config.toml
d_mlp = 1280
norm_place = "pre"
positions = "rope"
rope_fraction = 1.0
attn_scale = 0.125
init = "normal"
init_std_up = 0.0308
init_std_down = 0.00689
init_mimetic = 0.7
lr_mult_o = 1.5
schedule = "wsd"
decay_shape = "linear"
steps = 13234
MLP neurons of a small language model. Each row is named by its layer, matrix (up: input weights) and neuron, and shows model dimensions 176-303. Each number is 128 + 24 x the weight over its row's rms, rounded and kept within 0 to 255. Numbers have three digits each.
After each neuron's rows, "fires on" lists the tokens most often at its 100 highest values on Wikipedia text that the model never trained on.

L6.up730:124125139144150125135158106130140077087108160115134138128096158104104111118168083110134152102139117090121140118099113113154113128174111169155132123150138102154143106098114110105113175093113133098137098134124105109129143107162169119131159025131137172129162174106130150122118117164112132164171100124110161135098139147155123121103166135146155171144125114170084116182105110148090104123119
fires on: "| ", "; ", "and ", "to "

L4.up1248:137150159163138119126101136131124166109127102126173102103115144147104118127130116156126110130103112107128173102118098110108107067093126147142147121123120159140113167145165162173161083084135122120109115100129114105114141119115108113128130134142140096122081115127131146139104133130155101186151148145103154113141136157136127132132081111112144127165136129153116147164130131136105099125142
fires on: "st", "th ", "(", "l", "g", "lo"

L6.up590:120120115150145090144142101124133129089139162170123137170127132141123139115177093126122119122137142142104097115125131116087123127113089109139129142130130169141139112094116144124142143168124111113148075131132108135103101122157078117180140083138150133165113130145180128104092142118161110134096141087126122125069097106140130128139107151108123135152133127105115133172171122168123128121168
fires on: "| ", "); ", "; ", ", ", "the ", "\n"

L4.up796:099144085104119146118184111180123124088155091132102125142144123145121133149128137096117116111127131118120118111114166139128092054122155135154141141129110116088151175093157107110154116159139113144152148185079139142070162131112127153113117125143094112132151123131116136103101146110153122135129135129113144113162108118111143104138141141157131141161160081147122104091150151155119145138138
fires on: "who ", "that ", "D", "of ", "d", "Li"

L4.up1157:142124151080114136127127140130139123136103133098133125146120127153086122132149096110113152141102131109115085063124181114114131156156110126159122095099160078172152147138118116145127178119116112123144136127135048111145131127183082158145104128167123137108140126159130141124118135137182139111128109099116107119119139144112111150137140101128111173114193134125108130135151165133107095185138
fires on: "\n", ". ", "=="

L4.up1046:163122125131147123127122101149140119138097108139115121148111136134145122112130098139113116109124133160176111133138123118113152118134112113149121093116138102114133101124109173128079149148142111082126140110107082109108119138205105119089118160168114088105144143154122134128140125125184136132108133112126126134121123104138113137137131115146088104099110113145114140135135137131108140134107
fires on: "\n", ". ", "\n\n"

L2.up429:094146126155134145099100149146163129108122127132146141165131109107088111128133134155141117124150126117104118079142155137130128099170131137147098109171084154126141103130110185141110105148155133123109105120136141127123133120147120115134141145148120131094165167098122136104110111201128087131117162124116119149174114149088154133163114145127140140095135139114105122073150140182066161144140
fires on: "al", "g", "al ", "e", "ali", "ze"

L4.up30:102090138188153103144128179069110100130130135111108123133129111155106105147129128113147142160105117163109117155096126108133163147137133151153139120155082116129091115121097126146124168112112116081174157126141101134112117114131138111117148093142126113114115141127123140140136147128140126143153135114096122125084194124134155132113126152094165148152161117114174122150130123141125128120116
fires on: ", ", "/", "to ", "or ", "and ", "–"

L6.up184:118143200173115111125125121143069119103117073149146124109120100124115134085114171121132140093166137110171105151159126157087099138108091109154152206119115108075104115164151139111144123124099146138155137111150132114136126122104104146097133090126085170134162120123148138103139125121158064093093136135121138131135133127137111150137121120124135122106126113151147118160151136126082115095140
fires on: "re", "Re"

L4.up824:104121130140137093141129105129100181141084147125161101120090098140141146138139175179124121173162161127100105171115148118131067173157094120139178157070105138121127097113120136148128136154135137133148124140126131114130161100128149101078131109134113142101155145091159121112148113151117159160101082112130123139130172113081146102133149145119177093143125129096175088142154126161143100118114
fires on: "-", "s", "us", "op", "en"

L4.up27:108168134115153095156106137158108089127103092129105138155117154172064087120136121121131112144182131110104110120145138159120127115150139131112134135094127141113146145108085088116145150137107141129132181116125132145112136121125127129082148169128121125117139105131133127125150105148117104107119165146139138072115151152136123103206149112133142120140130174125122132114125113133142102124113
fires on: "of ", "| ", "ic", "s ", "rem", "en"

L2.up561:159132135114133116101113098083108123127160120125111111112103121118111115137142137101136137168139129150146101124085119124164108095124127128050125129089147160133092145115120105118148112093113075106122154119133151129100121144156110157097118120105072136116110147133133108129125126121169137124131127137097117139137149112140133114155139131123143129094123126130149138110153121138184099132123
fires on: "years ", "^{", "i", "E", "UTC", "5"

L2.up364:122141116092135109143128124138104147115134120120092096126113107095108104143138158142111149132155136074116120122133162097090108107129094117142091112156150127126162117136131183151086115166117135144138078112130124103139139152140110108157148137139140117163137126117114074103157125145161083108134137140138138138136086069123142166155123115093128098111119154099121149153173134101126140096120
fires on: "ly ", "ally ", "ously ", "ently ", "ually ", "ad "

L4.up424:156108083096112131130137155128105115084119112134170133177136135105158117134094131095132148159127133169117103151119127171118130120122113158149172175131120134163174125120112137132116137147155137147098166179165124121122130131138128138184140140079166102151168154124119106148112104171120142147087094087098152152112155105142154135098139129121167144106138124108118104094174143128131142142098
fires on: "ing", "e", "ation", "es", "ts", "tion"

L4.up407:099100159138151145159144129132125140110102114130147160129056121086114139126106133056136086165143145102141124140126104100147140142150134126102114079159125183146128120143106131157129142122133109101134137115098136086172138061128135106136131130107106117127136115136127140100127167146162143138142128102158157128158107130116131111135116145094152159133151087144132159133131136154156144138147
fires on: "m", "b", "st", "to "

L2.up669:116136154145152132096155101128126132125111143161128136150108059147102187202157152134098101115130164125115082123185144108139102146190131135143078105164112150127106128128147149132146133116108147132080150132131107121134112131131124129140164130123102158157129149112114119100135135117162165147144100127108126162146144180142194126119126141131114144147106158133124127136144120144142150112157
fires on: "ard", "x", "z", "ach", "iv", "ic"

L4.up376:142095110125126127096108145128121141121147145111174148130097163141134117133181146157094136138146075138090116145123150123122121128154123157114143136151121089137074153135143149140131159117117087135140122118123137128156131138168168114121162091109122116126096111098121108123134093137135146169118100141140117121122158147125145132142111126102134137170115104129127088128131112129156135174089
fires on: ", ", "and ", "-", ")", "/", "to "

L2.up858:102129128128119110116108195144130145128129117105118160139116086107134160123133084149131138092158175151122149115151109197146137085099115141142134160119122145135148177179139134157150130126128105136120133141145168120087133174147097159133075130119138122138095147129112107149123087123116136114184141119151095145141126129123152156117138165147165082092114097149113146109118164111120158137119
fires on: "o", "art", "er", "it", "^{", "ones"

L2.up970:093158130127115105150080148124113124119142122132122111126110137135133159132127145101139070150121130106126130141216140132114134115107143124153155114141127155166137143107136114145136098108152136146145077118157137123128158112126132112157102101109142103186155137082139096153123156122130132196133130101127162141153115141135121139132150106124147131142132147127110171157108152129124138151148
fires on: "f", "pl", "ear", "c", "m", "ph"

L6.up52:131134129145108151118114100101115109134133151126138145142155142187116114137121125122098115119133142107136115173104087153085114140122180111145152136125083131122138160110129126132115148106161117102084125114159131133128134109144112133133131097146128140125139153106137126170128148137157113126133168151140132153115131120133107162100121168137121111141195165129147097126137154108161120115117
fires on: "a", "ca"

L4.up891:129119111120149139113162065154149088150110089126123120144145118131154147129130144103125138118121168133101132111142178129146143099162070126152104128117212050124150133164109130147125133139139105098147095075101101141107137134114116163111123166137120136137154147125120135117146101112195155108073131135106155125155135145108140139170150114136125135105153129114130134147162151182100136091149
fires on: "\n", ". ", "\n\n"

L4.up452:146117138123105125084108162152134142131111135163124130166158107156133131111136150098145124113138165144131111148133119211137172103132119122143114116107130121152164123175149124132149137140154163076172168095133123145084120141120072134062124115138097125116133097129123110112165108103122136160132123134108109128135092094109179183116177111143128205140131142161112155124147120147110108156104
fires on: "\n", "\n\n", "=="

L4.up408:143105097141123103123124073171159110086115061140171114153097132137158106126154128141130111121152156163116101142152131145100119162082137102161149132092161080118106109126133109124106120126138127106102111127130100103144139127135111123122123141145140098111138122115126137136140130136181144148168185097110152105148155127119115136183157073138152158150180151149145115081127138066126138131102
fires on: "\n", ". ", "\n\n", "=="

L6.up272:130147116138129138096107075118130141114088118124129125138119090113104169171150133190166120105143128116172137117144119156126155089107161112120185125133115171136094135135156113154127151160095145156135116105166148146101101112099108089121105138162140166081147176145147110110104106137158094155100155136107122119106144137083111141096148159136116148143100171142162117104123125117085117125143
fires on: "an ", "offic", "J", "trav", "fic", "Offic"

L2.up165:132132156130136113165121107109093173132108147117143094131115133143139145138117112105140123154158147124115103099158131104133092145109114140104065133128110101087132117096113125125097126129094165137154148125109102092119153065115113117139149111157157157131142122111144155086133112148123133129132116112156116138081144141158117135079168078161129118144135092132144108188132147130117161146124
fires on: "en", ",", "er ", "-", "y", "ower "

L2.up563:135126066166147109154096183129140127125128088125093133121132085141107097134127133151109173088135148128150141131113133124142121116104123142175091173143126111114134128135138114116142126103094090131116120129090106152142147117111144105140072133113113108150141092093103110131127120156140125097086143147145134137093140136128107140132178111141135164122129109109116128111139134104101140140122
fires on: "that ", "said ", "ed ", "ing ", ", ", "old "

L2.up772:109120082144108157125121109136111143116116118099149146145129127149186130104080127101105154106146140150161131133111167128138110157102097138147173140091116146136115107126147144157134145147176158092121131203120118114120134103121122126174097110109103130137164100087124141113132124159145109124126127156100099155111150158160145129152143134093137162132134158144183107131110137113099175115115
fires on: "\n", "es", "el", "s", "e", "ther"

L4.up134:123152145132139153103130165157157123096135121127139155105209150136120145129133109090116129122126118119136087130116122147130073106099114048125149123074132135114176113151157102165117134136123103142100094135135128105117138091116109126177146099108138115112087095123138113122120142133124130112112124166133127084145152149105119115180139146178113136166171077159114119142120131154158118166147
fires on: "fl", "as ", "Afr", "Fl", "ell", "bl"

L4.up698:110146152124132149114103111067166136108132132185121105102151152150102141154127114100127097155101098167139123167148110127144141139106114142129139139137145104129141122096146120135153152130144091117121099159120075145120166182130159086162097100161123155143136121144127147152116124152125098123121115137095133087150087097082139123108137075102152125121143140080151165118157122135139153149106
fires on: "1", "2", "2 ", "1 ", "0"

L4.up432:148116079129168148158129134126111169107120074145089129124141162118105112126174152132122144096151124135074142131153142118080124124129144131156152106117112139101166102131160160136126145126111131116137129157121106076147145106107129160129115155084109125149144154121099132109159162112089118141126123125133119104144128153131132112148103125148112131100146116131083099097114119149142076072133
fires on: "ad", "El", "; ", "in", "not ", "In"

L6.up524:102157154139120090140126154107120143109149109177107114102099097117130174129117127096134149105123104145158142119093114122125129098146124116169124094135133099115158138099185100155083121133130125084137087184140121128151123160090108112114118123172119169139116076140179167140088145109162149119135144094131083143101073134124151119168113124121165142103120100106154136134107111106101154118128
fires on: "| ", "v", "; ", "dec", "M"

L6.up833:131142149089171099170112214122144147113119161105169127095141172136126117125138154115152134112072129117124114153140167142134131150114112154124167135168115094130140147140107139140110163168109119104182128132100146145098124123133166128126127067135101152148134114131131152117137166115156102105106150126186170115096145101121142132098130107127133104140105131117149100110098137174110118104141
fires on: "D", "id"

L6.up138:141144109144127128144123108178127089081140095143134130151138124116136135142173148091161141129150130118099137136070130121114154108160098136192178133155070143136164109125153104143112118112121128088107088128171108132122141147157110097133149079112150127124100159133140183136120127151191181113138126121151136100155128120132163105136134162064154106129106110105144133126117128107121149129122
fires on: "| ", "qu", "released ", "priv", "; ", "v"

L4.up726:159073130142110132128144109138136118096125122118132106150151118149106113129133142153098162138106147121131119137150119108163158132124124074138159129106106171146154136118125158126130148121139129136167101143117083097094118143131123111156132151159146147123140129128158102137116139146221140113135105108083114135158116134173127163170076091152152131152130137137133086162148120123121133121112
fires on: "\n", "and ", ", ", ". ", "(", "\n\n"

L2.up551:143133125136108121142117140119133113106141127128096112116118071110110133200128157112116078126128120135134088157135097115148070138141116134074110113107122178107142152105135133168148113086109073165106151119172116126124096146160168135136137125102124130162107103103154130120146144138151134122147140067129136125121093097069140124154098167164140100125136118125141092123120167145122128131103
fires on: "–", "-", "of ", "und", "0 "

L2.up1194:160108112121120129138092086108107170111129150080133136132126147121128128143152133101123135146121109137134104143083131120165114095056130167152143102117148127138142126147136073157114152122142104104130149121134157129128108171152094146114129097108124105136077137149153120107136134157169161138126115144161110130135148110136175076153086119138133126136169143132158128129110152116104126110128
fires on: "^{", ": ", "ah", "ul", "_{"

L2.up312:153138136140139139124126159102141159128100114150140130167124093115116096084112136136169146160156102141135137154104119107129111135098138175147091122139146170150137125102115128059151157152115108143124101114178155095113110128121120111128108152090121103122139121140098091133138125124115130135119134090083095110155157148101140148114151147096150109134108141124100161125124110101139129122139
fires on: "| ", "\n  ", "er", "served ", "g", "as "

L2.up703:117134091148159145126145104133127159158146130162126165172125083152097151151116105134107138121121133137106173124141112127157123147175159113142116189147114150112112127135172142145168156143103150130114112078148153125123172028136128126130132050114120157096163113117123124127110124113156140158147124130110128133143104147153124096160158162099154150124153092126186094137120174119139117159151
fires on: "am", "n", "abl", "Author", "ens"

L4.up1111:111116075141158156172149159103146125112144186149138096107150146153121112147089147146152128082152123133121122114133130102152133141182131132192175101142122102118152100112143167111117130150095130144124123137090126182136127147096163143161123084090110136083125187164114111113191186094135119119146130129144119150101144136153140131156119132126121141131142113118097158088117128102129138159117
fires on: ", ", "New ", "of ", "to ", "in "

L2.up8:089120118147126123092117145137152125093130154116127144147103142125142150173117122164084126131128129117098102113156135112139171136168148132135148085100167171127115103114138123127091079138148135133147162130146130115111172124111077147139148147142104156160170118096133150125135124123105088168161126148127144067117106113110090142141117091110108149150131132117113154139123157162166164135159
fires on: "==", "pl", "sp", "af", "f", "ac"

L2.up1001:119111089175181129152103102092147089125169135179136127138138122107148177137147138143107158116110086158120162123079128095129097129135109132114154133161158130119104093126108108146132159121108120162136101107153139132134107110128108146126129134147145128138184128119133131115108166153110130115117173123140123097107141170150160180113144171150110110118105127116089144141139093127194139084139
fires on: ", ", "and ", "); ", "| ", "; ", ") "

L4.up628:143158085104138151117140109152131117120125106130137125163119137140177130128109160084104108086116127141101126161134184137134123105118104144129119121134122123110124140133151148133125126131090098049151159183079113131145141149132132128144108167142151149138133149138132139167163136157162122106093108176161112146099116121095136134126131135119126146105122192147105115133162098126142129128124
fires on: ", ", "t", "though ", "\n", "while ", "ause "

L4.up625:096117131113083145102128151119094093108149050126105142132104148177121150128101135133133119098104173119118169128156101149146166158160113123131111136128129131118139141121151133107141136141154127133151182111129156107096118165114114110094096149156114131111130161120155112122136162124157137113118153074112136113150123108177131133135167142138113117134140113132122120090089104196114174132123
fires on: "\n", "of "

L6.up989:133144152143177140121098123117095092101141141141147094094117178162137139127127160119137130143171162112124124107146147122139083138128137141128138120146133154143130147106149112147133137136131128100145149152147131131135165105101158146086139120109167111160099105161098116115159111142104135093090139132142154152174143146146155111165137139132141141162128117076148113127164149129141137139120
fires on: "'", "In", "’", "in", "who ", "I "

L6.up840:145146113167110108111145098135127167133107117126106131171115124132103134112094152134176105131147136100167139123159128151098105119146162132127137128140088091097165111163123147118113122153162150110122152122151106145124148105145163151083125133054114109139157110116124151120135102116162111127138121112147112137149101137139139165103113133118098144139173123107107125131162149138107116162120
fires on: "e", "Me", "Re", "Be", "re"

L4.up155:126156160151107113138115111104137141144101131137106107142071091122164142111110128151112113108137117133124076111117092124144146148120132125128125081120149136134136132135159130121104154162140112122105124122135103143146095113127132147127125153132136129114139110119171136129130112173204128111086095126111145128146063059143132109162140138124154143129128131170108138125161172117145124140140
fires on: ". ", "==", "\n"

L2.up708:107146154123176100139136148172160172119117093126139138121104134131091130134121141184123114094122123084101153127092108135111123115143117098113140109122146093092131077106126139142151090144108145095141115148113116120149121135113143142121109093112110088119171111130099069132144153144128158109128097149113165098159147140150132125145137083118121161111069089159129167130159134131097125111139
fires on: "th ", "im", "nd ", "st"

L6.up748:169129142102143097192128176140072118096080146144166165140089159133111107145119123168135136154129129136133121097140109118122103150100166117098111104110157150120150116188130152079150122104134129145123138090173140133066157109172132134143140191138129113115173117102156104129114118127127115100146122085115115153164108130099124128115124090111123111143122174125153130123118159116094114136154
fires on: "\n", "f", "dis", "ic", "r"

L2.up148:147079115116137156116112170089164158084151139122115104124150136114112115131160122136089148117177147108117118100173124108177100124121112121111104128152117111167147136145132131143114153130100099149153098182131126143117120143121132152122129155073098145142135130108143126136142121132155131092105113138115166140146143159123118163163100092155108148114124170127120112126120133129121230122125
fires on: "\n\n", " ", "\n", "; ", "ound", "/"

L2.up99:127102131154120126127105119127141139099080156128124084154136136153134136125107122116169101159170100136119092078112105116116147147109160156138077066140163108136123161114149123125095147127159141157118110147113091128129102128152088096154121144157119120113135110140110130157113162089164142164135066082112147115131138094132141132130160104124126128094142138105109125102129160168093134131123
fires on: "==", "| ", "onze ", "includ", "ok", "requ"

L6.up81:196153092137111093122124095120094128150092100082107126092167152141165131167083119134116115132131149118135116118173125106101118065130126144158111144117140140117158150136115187137093130139124139112117124143171147102143128113165110110115104120120113105151082129085143102128125127116107131123139077141186156143160128119111174133134140122107135146116129170125127138041116131126127146094168
fires on: "was ", "and ", "e", "began "

L2.up332:148145147106143137155142121121109168104175127100116139151147139103145100148134097109139157121144144146115136128156111112159145115147139106121223105138174070196101150174085101158154100121081145160134110130116126141128161153145118133173176134148107103133105126155145098174129144134130067126097110132150095131140119153139135155131114062137141124115096101162121162182140155130120105111122
fires on: "\n\n", "ist", "ar", "tor", "atic", ": "

L2.up580:118176128146111138145139111115161149182107115120131120151128136183082085083076135128129135103101158163163095163146163100135155138127070115130191123095130137120081161177142150142198162139116142130143180092123133135122168137151122143103143151146113116080139156139123165172132142117165149121111134116090156128126115148153172155111141136131137156088125136151100133158122138120148105171130
fires on: "\n", "\n  "

L4.up1185:167096104144134118157148139108149167099130104107179122142142110110127101119129115114153132133110152099120092137121138137123115136117142128149103094193119148156128155167135128126105119168134142121129116127095110136154131142178144150127086113134105169107157140112121162084100127146125123140135128136120108120121083131132177179131138165136095118065130090095091138111155091131135104106152
fires on: "201", "g", "G"

L2.up782:134113123123173180126115116145103095106089123165112135153133080102148127119142153091116072129140156102110125156129125159171141140173152156145121111117152146124114149119103129102135168155137114095109124103119110099121141119146116138149110141118086094088109116119157133129115162113140122108133106117106131152133096079158130105182150124122101116130086161134119169159132164100163136168125
fires on: "b", "tic", "m", "li", "d"

L4.up634:141143094105133154086172108099132118126126123152087162142159162120148137138130157129121126132144152108160140139129128096131131117137155072161160116142138145118158125113088085152098167142129120166121133115146068116129071130105107120100109115158114096164125152112155119130108118119105094120126135130154130085143115084124116115166121135148117168134121143125103069122135096153136132140157
fires on: "d", "fl", "oll", "ell", "R"

L4.up344:096175129146145127113078159075086137134162126160124142141102128150057128102109113154121126112144162161120136126112124132173075094129112144123148127120113123149116140104144159136149109128146160134114081108143116138093145099160107071083151104152195109106126147109130102127107143143139155147127106163145114151128101113145140145112110089098167134097165122154152134142122112122108082100138
fires on: ", ", "(", "g", "'", "s"

L2.up530:114164116134139124128142093097097147165124071169117156125096122152127098096136098108098152102088126149159117160123137128119123142131129119185144122118146160133129145101148105093102099129214160116138174149143184122085116133122155114113159155145144114123129092128135118072136174106139124085099137158100119149132115124119135125113149127141175123145198088114134080094158132161182134134130
fires on: "of ", ": ", "ep", "age "

L2.up397:126162110124142133120111119119134140098116139096143118103134103113131112125079159133083105111126085140132141168122140164115126124135141100086109099124144139140149128122146130140092116120151097126141166149115104156116106157185135124135127113145118123171153108124166127167146138147090147149115136124099135161151151153141094140114101117113153124131167134128146093065142132161116096112138
fires on: "ly ", "ep", "e", "to ", "il", "about "

L2.up623:076095121130144054117134128129129152092176106111161148122145142080089076121071193087099119150114140105105095154164133154142125106134158105126109137148152168115114174147121134104099107132086140156129092127122060104137113148183124120105114138129134133182113138125122113079138124132114103111106117163114142099146089135083144162131122145137122104120111159142141125101154157136149164109141
fires on: "ly ", "ally ", "ely ", "ously ", "par", "Un"

L6.up253:130160130092137143127097105080146113105167176130129143120114143119100125208129132069124141111128197114137161161128123144126134147096104125122164120123110094120130121117115136138159157133156086099170115152101129056071158119176159183131106122163146107117119136143119140093109129134117097101088139128172134134124166140100106145107116091105135163104143126135105090058141106151135131153152
fires on: "1", "D", "1 "

L2.up468:139157136121147105113152124142095141145099114165106141123124126112124053142144059105086162170129129095113139060104107096140089140148138155118147144136131176143145158112076158119118159122112136095119155080169092110122107123103143125092126115135117119139141167112125142122107134172101113124125129173094149142135080147119162132123150128133143099141142148167123132131096146158144166144115
fires on: "ag", "born ", "\n", ": ", "enti"

L4.up148:141128144132183122119147117133137177137179113142076122146094168113148121132131156128099109127075132096173114147151176124072140166124108142186141146136136127085145073101127115148137156164140143137118135119089135132128140125194120137125149161151148126113133144116159091142138115132170123118066141131144101118121128082151155144134181123127084109124176130170092143146137149128103164092153
fires on: "\n", "\n\n"

L4.up1178:142078128119123111140129131136133150177120177115135100113146084120123100123140106121129101124127148159139113151145127149095156111131136134148143139149107098113145128112124143143127092146106108108155158115100152103108135082097109139136134149115146143100133119116110081160120098112126151148078097116128127107145112091123149106062151116093136135158085110139143154151198095134127176156130
fires on: "\n", "\n\n", "en ", "two ", "three "

L6.up761:127087105168134156135093060135156181092118126106140124129157122104140100146129105112133160145132142116123167125115098129112105143131125180100167111131127154106146151120121173109140133128101094152124130125115057081125128102130120104110119101155124128165115093181113121157106133106094135129091145127166089146143101136118127133099109134154140160159100157122094132132095121180127133090155
fires on: "in", "In", "un", "n"

L4.up984:140155133120137138117117151141130122124140131135165160117174115092118143166121096097126139135131140098114102129093139157108102078168121150117111120119101106141097126137128135139158129146129128153140083127109089133129150140162137175143135134136162139099175124083163110045142124179159106134130142156141138124135190117144134142126102116101149115159131133105123076136110125082137153128110
fires on: ".", "and ", ", ", "able "

L2.up773:112147097137114178148134166134087167091117134149111142127157136129125138132092161070134102073129126158129117127119110104129118126137127138161106102096137142130122101104106156113127113129092129159118155102117113152126170161187140180111106128124155124107153121140131126086136168107145141149131141128136091122151115136094161124173107174127168132123130151102117147177138136106148136163109
fires on: "of ", "in ", "–", ": ", "ered ", "ve "

L4.up684:156158141141140125140132191084162155125130103118119136148138138159126146130083139128118160133094128120136112061123123121147129127153090074155127149123124124084098116127129151136100164151123122112141142114098153130095144130169116152116117128157124149120142156160169108136130152114148117070120151098121115123142122116129181145124158127125104178139103134137133124181120148144110151108105
fires on: "==", "\n", "\n\n", "de "

L2.up407:128156163139147115093116113122148159093109111141123168131123058131118131143132123176124089121084145126159119132120150140128144132119115125147091116111096119143061144129162149121134089165115127167117158134168106157071110110128136112167135151071102164143084159136091096101071106137110152122141134107154157107155147131149147139151170087162131127140182112095107136176126126121126152117143
fires on: "to ", "an", "ch", "ach", "par", "ard"

L2.up694:133137151135158121138102109136093132106157151078143130139125158162128153170113127089184129179144160141151146106109129127145151131152092144105105146100093090134147123139097171150151127133121172153158091106084163117170129149130127140133098095131190143182161154167109112121118104090096115132190147117136130108147131120100149170137101123127147129165144132133139155112139156171161121111148
fires on: "ap", "u", "pre", "ow", "an"

L6.up639:194131113097097093156126142153157133116114108153153117126100122145113140126154128108169106120143138129139112135163163083167119150098079137075174149131140158130109133191120101119148134173121144074126160121132118107149104135128093123135092111133133082155156158145144111088103098102131118118120097136125084111095154151107166148138152116091093121146100134111171150130111117128087166102106
fires on: "202", "201", "199", "200", "197"

L2.up503:102116150130108175106128145138135137146133146116147157147133122133116126158125122158132155120157156129142125127119086145125133125088093117132164153150117113123154128112094144091156177127080115081133077121175119070094140160106165133119153142160105129109122125090120138144149116157159128104123153132138106142161126137147169114135102129121127116121151169117109126137128083090160124111113
fires on: "well ", "foc", "tic", ": ", "a", "represent"

L2.up886:109160099109163112109138107085100165090145091134137159149125167115120105170112156123095134135083119131152145122139085090137106130118134113178141067159129153159125133131117144142147122112110146172115114142109088107164100110130118113107103118080125123177143130156086140129146130131135143155133157185098136162125100138146191118167134160115147159118129108125134153088129108122122106167117
fires on: "am", ": ", "only ", "al", "now ", "ly "

L4.up700:125128071128120113107117124132105103157151132119124230137109147126131132123111120112125103129164162151157131155108170117129059123119091139089151090128146093105152150126173137140126146152156151087156156124092131096157142111128113122103113140154114117091130152098130108143128142099192127116134155116112147140119121087140122185109133134129145108142126118106122107168158092057128112141149
fires on: "==", "\n", ". "

L4.up239:131115124109138113135113076108118122115131173112145147186134142157134142130156112094094162119143133122152095104175149137123154135132127134151108121115103108135094148112112142129129137125107165134136149136129080112125129133191104078137140123172115101118154108150089148089128179119130157098108139081129126104129089123117139149109138110113141113138125121144115157151132107138136068092155
fires on: "==", "\n"

L2.up347:136135122119138109174081120152128132157120140146121141079146121158146110116120154109085134142121096132125137125144143143164128132132135110133128149156162146119071113148164112132149127155155158140083111153102153133131142153099091121106133117136167137105164117103153142087151160127116145135147117126164120112128093134161108137085146118141134143122141130100193122137106067115120107119079
fires on: "ad", ": ", "th", "ty", "le", "fer"

L2.up163:161116144102129127141105123154093152138128120117114130080166159121087080104134132128133155129108109107113179106124116105119102150121124113175136116131136128092105124130100088124112161113149123134101137126115129114133134120111109119153157157123134122118125151147141119078117152133139118110152062112097128147121118085128118125118114103080141115150185170111133085137076124091150146090120
fires on: ": ", "ad", "a", "en"

L6.up380:122124143159146131119131122152117111148149164145143094060116123155140135106116140129117144125149088140111110139099127128125079173157131109164124154115116101115120140115142154108130161127141115120105135094120120124162138123111146153138106135128141113097147090145134157118107139125115123184100127128117116099085156102159116124124092099139057128123118151167151149051096110124122126143103
fires on: ".", "5", "G", ":", ") ", "first "

L4.up1256:123094121109124083104091132109090121099172086255120140136105153120115140113072155111150125127132158127110098114124132163096134136152102084124141145105115151116141154127158095154107121126159178151134150132116127111126116162121161103125124162098132142108163155118155126135134141141113170151110143100142068142138125181147124141105141153143114130190161117163139129121115129131160099118144
fires on: "the ", "a ", "of ", "Great ", "Por", "Be"

L2.up1202:063067109174098142135114093079173088123155151152132109133138142095161119120134111113101149090146137123126138134128188112140120119121111122131123153142117136144144096108111146126115137158118126144138111141105127128164136095130070154083132041127152099113147116118171115113089119141129132163162178128118110110089149168142096140106113101134120137143138138146133124162163121104104131108180
fires on: ", ", "or ", "and ", "- "